From a checkpoint of a small transformer trained on Wikipedia.
Size: 12 layers, width 640, 10 heads of 64, MLP 2560 GELU, vocabulary 32768, 101M parameters.
Training: a variant of Adam for these matrices, 640M tokens, 9760 steps.
MLP neurons of a small language model. Each row is named by its layer, matrix (up: input weights; down: output weights) and neuron, and shows model dimensions 352-479. Each number is 500 + 25 x the weight over its row's rms, rounded and kept within 0 to 999. Numbers have three digits each.
After each neuron's rows, "raises" lists the tokens whose logits its output raises most directly, leaving later layers aside.

L8.up408:494485521495487498493507513487482512503508501472495510569523472485462545509524546457511514490464468471463459510513525472507494496471529485509455505470524524514468479532475502497513524452472475529524544473494497538499486513513503552492529487513490494483510531535492516502471532466509483485459492490439496483506516534476474536492513508488515482592542489502528470509479492466476514505483
L8.down408:498506495523510557510511551533502514497485521569517524529465543497505529494457522490499521469521496479481473497510520480470472470484495465490502530469498470506482514480486542452501529529546537527477468474527486522505510547480487502508485500498494502553531541504482506509514508519491499470516504518495502485497525455511500499459496515507467517479525479490489460461518475539495476502500
raises: " of", "ing", "ings", "-of", " Of"

L8.up99:485457500483518502511485516482494522487493516462524466546477478467452483491473501493519458428522470422544520515527530504467539451494495497508559486498553437476512501510487464452508481496458498457516496498476501500475436499498477478531497524492476510523456492514485513514506521495481497511504521564500543493535525487498495515506472471525489496523484511513452528528540522537513496476525
L8.down99:441493527519459526488533514547478508502508463474484490514481525458486528520477468507497461468488536481497506486473517514474509488490462530522502529502507476469496493513494534504520443504464517502489503496508436532489483505457508489477503497481451488549486459494548536520487501515484492478501546486511477535484460517502468483500474490452481486451517507495480536442512448486527472533502
raises: "ic", "ics", "is", "ia", "y"

L8.up2052:513501537494531480502505484484410471515469501474492493529526498518472494537485504494504526506534525503483501482512477494498482505479503456497445520503512474524488499470522484448518521488533491529511492466499495530492490498481500478509528477490490490490494500520492498506481497487463466490523467525516482493507509512508468519491519478501554506524489527524532502468513501476471489467526
L8.down2052:513461525500487476514497490473547528512516469507509514522494502516515531500525550511531510450455501524495468514480564478519551511472495524506513506530522510467527499501455476508537516555498454522485548522505468467530541476466481512473488532443505500489485488467464541519521475470532523492508490513552507526512465508500585478534482495517492489490525489514525530546477512528546510515446
raises: "e", "a", "i", "eg", "eh"

L8.up1466:494502496514514535489460478474492448536514502516489486508514469514487519489523489513512485461450522466506491480514451495513484512480459486469524479493515481527546529453487452504483526518464543500538502545467501511558481534472485531521539462485512546548488517521490476497527459524509536498491511503480453505512474497468530502562556508499509443515500521478508508514475529496518542511542
L8.down1466:509466521495505491512526515534500483469518516490501508519492499529499532495495515498466524522510480546494470506524509511470499488521502496550505512483478499515480486513499523496509479476512415520467509478519470490479477483570518487507493500521473464483479475510479501477481537476505492505531498535524531545525511491512448494471451488515483518484515483499509500482530456494523452468458
raises: "s", "ing", "r", "ings", "ra"

L8.up2300:489470503478522514524499534503497524507482488482496505585521527539488548494534458510489506470524513491469488514457509553476539461448494498496520509466462538476449513470502489508499477509548462448473473513489537500513486537470538497539463507525470506508475520527480535490453491495507463521507526511483518509501488502526464517530432523526487502486498502488503495525499489509503508537484
L8.down2300:536511502542497484492519521508497452476492525504488515469475472462503516543503548455528487498469465493498490488494509465502495535577518497481487511518511474520510465490504529502488535490438507489533530495553474472497493487516443490497543527504485485510502489475522476501544561479528526501497469509537512483512556454489496492483529508521510466492470489539494490491486501475518498463497
raises: " was", " is", " has", " belongs", " represents"

L8.up1870:519500491500519516467486491537493501496523511518489499435508504475469555479511462505471580543532531470524511502484487540499534495539490513454476494453544489543502529525505497525508538524500554464507509520500518519440489503527487531496536437506493461491505499488469478548487478508484496423528490509474486483492488541472486438493497513498485507454445517500457485502522528475516507475475
L8.down1870:487475472469473497503491487480471473508494480483544507548493487518511471503458466528502462484480518492465532529465503485476487446488539436490480507474487509418489510496480508470507492499515480508507492499502507468519439533481503479546495503547501566535488490576518527494498542508533523504520465534522485558504511463536492483517474543477479493482535537509509515502464482483498572524512
raises: "ky", "cha", "ons", "c", "pe"

L8.up1320:470534503467481516496485481485504532452492519516485479512483441504521493462493459529505506493453555497559511501479501494508510481512503491511504519513521457535520528531507488499512497545479496500532510497502504533475518478508472488545514490519482530537504526492461569503558479482539491505528524509513498538490464459516463484513526485525520489465452504503526487511520524520488488481509
L8.down1320:483491499490472500505476542538520472518520506525467503531503510458473483518504526436518490481514462483514494487482471569473471526548464510509510460518561463464471508505468495520493487501495517486531503532442479488489495495477494504495521493468476506477529488500551476480465519539480506480525517512499543501503514537528500489483461520512496478455547489482524461452509485463535508518513
raises: "ed", "y", "es", "age", "as"

L8.up1181:486494522490513495502490513473432489520487503538498500489473495528495509509473543494477483467530499507477469475526510475479498492536512493503480480504528483547479495470462476504507525495537494508487501477499507509492455456477461509490515475474495478461509501512477499508518513505504470488516492547469506482486542528532460496491524527502550516540438505518511512507466497479483498503482
L8.down1181:551495533528498477536508497524513471500471509514527541513516512519496490508520480499514512471502485479520525503507479500560436477479481551476530468487507537557517485502481506480481512521507472502486571538475444478504503466482475529505477508491445573516491509514453524577494463498448497531503537489514490495543509501527500489480457514463455453495504502479518486517459506496518506505497
raises: "as", "a", "ad", "e", "at"

L8.up491:488496513501490503514523527473482470486489473503457496445524475480497492544506508512520556490484504489486530500473484536513486523514457561519474510512515513474523487493514504467491543512464513486490488472514461490464513548503484512511498484539477467476521502498514514514544521492532505484533463495464484478451488496492471448537487507467559475443518545531520470504511481486504530484483
L8.down491:529480517486491486500478481511477518510509502477510531572499500488488521466475514496486475503513473527519495539513504455496494505496503493481492508497477498539518522502485473508530463493537504495557491472486514526525455465525476507502464526459502446485472480512510520512506532485491464536511542487466510485522569523492488504511496496580527506547472496474479465536491522498489509489487
raises: "s", "si", "ts", "sa", "di"

L8.up747:461500472515503519506515530462481482573489462489490479468483491484508533516478470504515501477484457502465502502549533512534525515431511492540491488494521529522488548467458482482494515483507471472506503517464542480522465473532495487454516496511532451505511517513489505553504495512509505481495542562485541517487535476507446462495496499545514496511494487528503521560518499505485515519513
L8.down747:502509478513450525538460513493475454446517540520488512508465517480514499518521524516512497506518507482505487519485478521483449503492495485496486514525502524543520498539494474515527529461520474537517595478533494493500551483467476482553529519480519523508525459525509504518427473492462529492464476563493497541516482490495530495516524502472521509488490493473490457470504487472522518487471
raises: " is", " belongs", " will", " has", " holds"

L8.up2498:485514443506542512469530532485514496494484511596485472499499495487490529526508496484528527511477500480537501471481503524579476505490516476476495507517498421525501508453475459542512545468501443506522522474503504482500526502539476534486529492485489496503499497504500511535496498475475562521524513495495517500512483490453491503533490503489486467499506514493507476484464490498470484516490
L8.down2498:538514540542520476500554470501457497473524533468495484484506532487517468489423513497507555478524503503489460531472482497528473476507489498501499498454487488507507495478475487508464543540498516509438507547463481482531505483509490509466500481503495462528503493543528525483512537495523457453526505492482528516533510494498498482493465505536506508461521510513493444494491488485509465480522
raises: "ino", "ing", "ien", "io", "in"

L8.up389:480497494477500531512489509477491504519500487511460482537557489507493503518531552485503478512501518519499496472488563537495516483520525475495471533504482536526498511485499547482501519522476443446514482464467558513494505503486523567490504506519516494502474509486494507475469487586471518506467526571520552514471495526482534509486471501489493530469510506514499481511501535507505536440489
L8.down389:510492492512494505518450488522530439502512491539498498513484509509517467517519544507524516500526502478591515508499519510473488524512503495509509446494478545487505483480509498497527534495506562531506501459521506540475505491517494530515527489517501550487465480377523484543503502497530520489513497510498466503543505480483553465479529494471470506484485528470555541508446471498516481539487
raises: " they", " it", " she", " he", " there"

L8.up1411:473517499492550457496497490488483475494500461500482453490546468509432479491494528485518440534503473488513472509510520529513509494548511477456514485450518518544497524514459472474488514535492505547490493534487502545481532491505500487502495475475482508516509526489518497501484487513481486516476501462516499452486510557526499516503497497501499425489520540502487461507459506502496535487502
L8.down1411:536466506496474523503468477516503495505498499512507500498491471493518520519473485492515536500526556515495486468526481506448508504455477513523469487532523458474470483474503541495517505498501490477542534470508510484529445500462463497473480555501499517523505501512477502512496505475511531459510470540477502549484467467476504469500486515501490536507508494516502504484513474514518476529480
raises: ".\n\n", ".)", ".\n", "\n", ";"

L8.up1564:506503508512519489475471445458467526464509534499462516479453499498492453502529475490458521491493488493488499466487486521516525479488472516502533459538462503534490467507472534519489505502506456505541538501511532528497505488492505468500510508529474498497514515508464516478503532498453525528530516517527500450507498495509538470522502502478521498492522523533506473505494525470469479502496
L8.down1564:468464525516487519503487483492511478534493579551497517521497526492474506482484499515524507468539498497501523518495506572489488500495485503510529521516496518531481488496479493481453423515523539492515497475488511490528565478529463521502491502487511481508532479497525505503502486525472474487534465537520544513509518503521488492497507508494481497475486467448495474452519462491520488490507
raises: "ed", "ing", "eds", "us", "ored"

L8.up1032:491472485483464489519507485469465530512496517508490491512446499502501511525532491537518482519497492483518486508498526497477520481472509441506507544507498497539471507515498477512508483571526498492512461473515487483517512512561498493529475547504499488476505489521484494483469542493518492483527488520494493513475488450457488498509516453512507563515518481553407509485512502522503515492489
L8.down1032:515540517515545509481491511529522487514509507489516510507578491521494491492485519491511503493494488509474538465534529486495493505524489548490482457522499516496530501470510508499484498427481518527483564517478527492495501478451498511475535411491476532515473508474492494511507484494464495490467511487524496518506516596510521498509516521481470417510469506485600484511466479485496495503493
raises: "4", "5", "3", "1", "8"

L8.up1104:504468513491479521511477510515449504530508484513519533502439480505520476478492481533500476509475523498490518474508523493470486513490531530548495508490522498491445471466486455504500513566488485472507469464554495499489501496554506483505486503523490534513478533492511500508501584509493503521504512513516518523487515465509492489492501479480462593488528483508457460496471518538460448499500
L8.down1104:507545519487520494474513526523516493479492529497484477511552520501484523501540510473519521462504478497531499515512491475489515485511450529479524465501469495499539497495483514491493486501515515540508532503456496498487476471478479509500473485459523474505498491506487512512492440459485501529511499486466488494500493548501507538483470542473482410515548519487547523523487501456497528483520
raises: "0", "1", "5", "3", "4"

L8.up2127:526515515494514510505535512477492495465450490513547506491511473479500497525462524436523489487478490505511524478520480532503497501529443469451495473497525456520492482544494458464499517531503554520546532456476440481520486434469524529502511496514515527523497512562515525492490505493528508503565500528521546507506535482442500462487490494500530506515495522518438476467466449536507476507496
L8.down2127:506531517533485552509542488475519499514528526552523472479507495513516467547498449527524482521522489467450459517482500498511520511453522504510498481486509529502505532469488507520489504518512532498490494484515528531461489500497518503482496502494510463511479496445493496496488516507474494488478524511447544478488439453523497524500501494434487494473472469464466491517486504496456478446473
raises: " across", " on", " between", " in", " outside"

L8.up131:512488546479505473467530536503481513472487470474470478549500449417526461535458483515506480506466441515537455475509529508437517463515517485512515492469487470567483505462500505518477481485501471508486491471509466505500511533504496466513517504515482500509491482542505514527517485497503526491482525523519483487503562514510486498494509480507526503526535515461511476491473512498491529461543
L8.down131:485500515494516521523513528520533530478469531513506467535550522487523524505537500530518512489524508533484473519500471530469482544479484468500465492502512509508506462491512465505497520539531461463416480545534457504509502502518503477486510526528515535512480489512500520459491535444543507471504508474505511481468501539480503518489477474509499470514535488469470437524575526517510528524505
raises: "ral", "ot", "rol", "ob", "od"

L8.up677:476498489536493507524500518484460468448511479535508515491506512457539490463498452523492521457448474464523485460509516540477505497534540494523463460484506507502503515492457489461502490475500489504517530481468496492519521484502513490488560474529513536482528504492491522482531545529498533548450509531533526501512484486488554476484478518512512550566516507484474527538468517484511522519504
L8.down677:505487477539500509512507488546479566569470518450481506487484524514457517529493472486486479493525489493516515502519501523519481486497481516439478470507471517467578509477501494500497505485492549526494542491467450489475409535474489485468491532449540495485475500572492527505463507506516490471491483501467472462478484502494469526523524510503521533485495531480466542491527488523487476474502
raises: "ic", "ics", "ins", "ines", "\n\n"

L8.up2241:526532502512494475473452492532505518445476505465502488528592500494511499510497504518542500494491525426516516496530505511461524519489493496495559456531513508522494444540524509502507505486459486537460482515509509512508477474521510516492505496504499527493517498478529520494499487522507554576528523494521504506519539524506463473500495519463500412505466521500511506504556519459508516498519
L8.down2241:525486494498492529520554504437483459529522509544492536506420523517505487499500488491478478491504495518510484532484511511498478496508489494504460504501492526473500522476481485480501514512550531476548504470488504498507499507462458491512506501486520471512474488487492499496482489498506471453502475542484507532489481464472522499489493510515494570481510501502487502498485471521498501507477
raises: " of", " at", " between", " outside", " within"

L8.up2175:501491480481471531478458550496493465497510497456485458550507479490486478480510487464487496445505518475505503458500557547460537544517501517514497517518485510515449509495466540487452529536491518469514468464493545505460524495486498516507499551510553505452472503511480504488465540548488503535460508527509526502505528497481485478510523501512492512499525536468518490491484479442504507472487
L8.down2175:507464442512472509532480541486513433469470480552496532501485514532520483463499482496506489534458494506540465547488471506516485510529515477515508510481493536495511483494482490495540510447488518491536497517512544557502552490521510574510514503561470530460469515392479515544491488503497510462524487502506514473556514490506531481497473462456488500464500526458524493536491470495505464501491
raises: " they", " it", " there", " these", " this"

L8.up1330:527498479518514507509483516497475502497514502504488487522540529476476501532505489477529490486505481461523494476475504583489515462509507478501485520515501533447514486504481484473487519517449487499509485497506525520499499496523531542501527502510477512516489492506458528452453503540476501502519515543507485509470504501491507474478460505516520509500507511506521497484485541461507528476476
L8.down1330:510488486503500509531476508520543400503478483534500515524489505495487457485499499503525509477532519530539466528521509526497492539494473521510505476472465550515499495491484508522529540489511497541495505463487514526445476527516492571479504490547530539482458479414550486516486472495515534501466526531503491509529524500499532498450520493470479480466502506496553526539467472470520489526516
raises: " they", " it", " there", " people", " Americans"

L8.up1412:483517501531511485528533527514487505523503483500488465499493466485484524470473481445452491459445480460490480490494531504503504512540542492491480504506506440519484515488542468485544516477502526483492502524501482508462513510465503484455516493492522502508508476522494533523485570509501445494517472535498471466472472558489502466450482507529443482534451514525450503500506525487504471447495
L8.down1412:478498498501487438464494502528468563472540512502510512490476527474471468504512519525554462468571491467501501508481500502476513496530461530464464528520493548482537516514491503504490451520478530516509503454477464504473503503489504544498505468480485514526504493508516512476529496514497482522449540511474524489497520501500541485519512517497527504479498488479489514500499452509470519499476
raises: "es", "e", "a", "y", "ically"

L8.up295:490527537447482494530524500496477488517517538528497517529476515486487464480456490492539489477530480506494504512514465506553509520471482512501513556513501537516498520476516551478488591477507485480488504476465532517478507522480542509541535516487476518463490446539501489478487473491460477525508484539493460556483520509495511534494524500530470515464485511474517509468479484448450559459476
L8.down295:500491466497494483493489536522495503501503496525490526503506495519493503498501500492476476464504498514495488476520528509498468473513487509494488504535534494516505478489500496485537484434491514522482467554471458483527493480473468513483533482504511484496512496440555493529508465515521459477502480503501497538495502506506528511484502507479524496499483496526521472509517475530513498504511
raises: " from", " of", " by", " for", " as"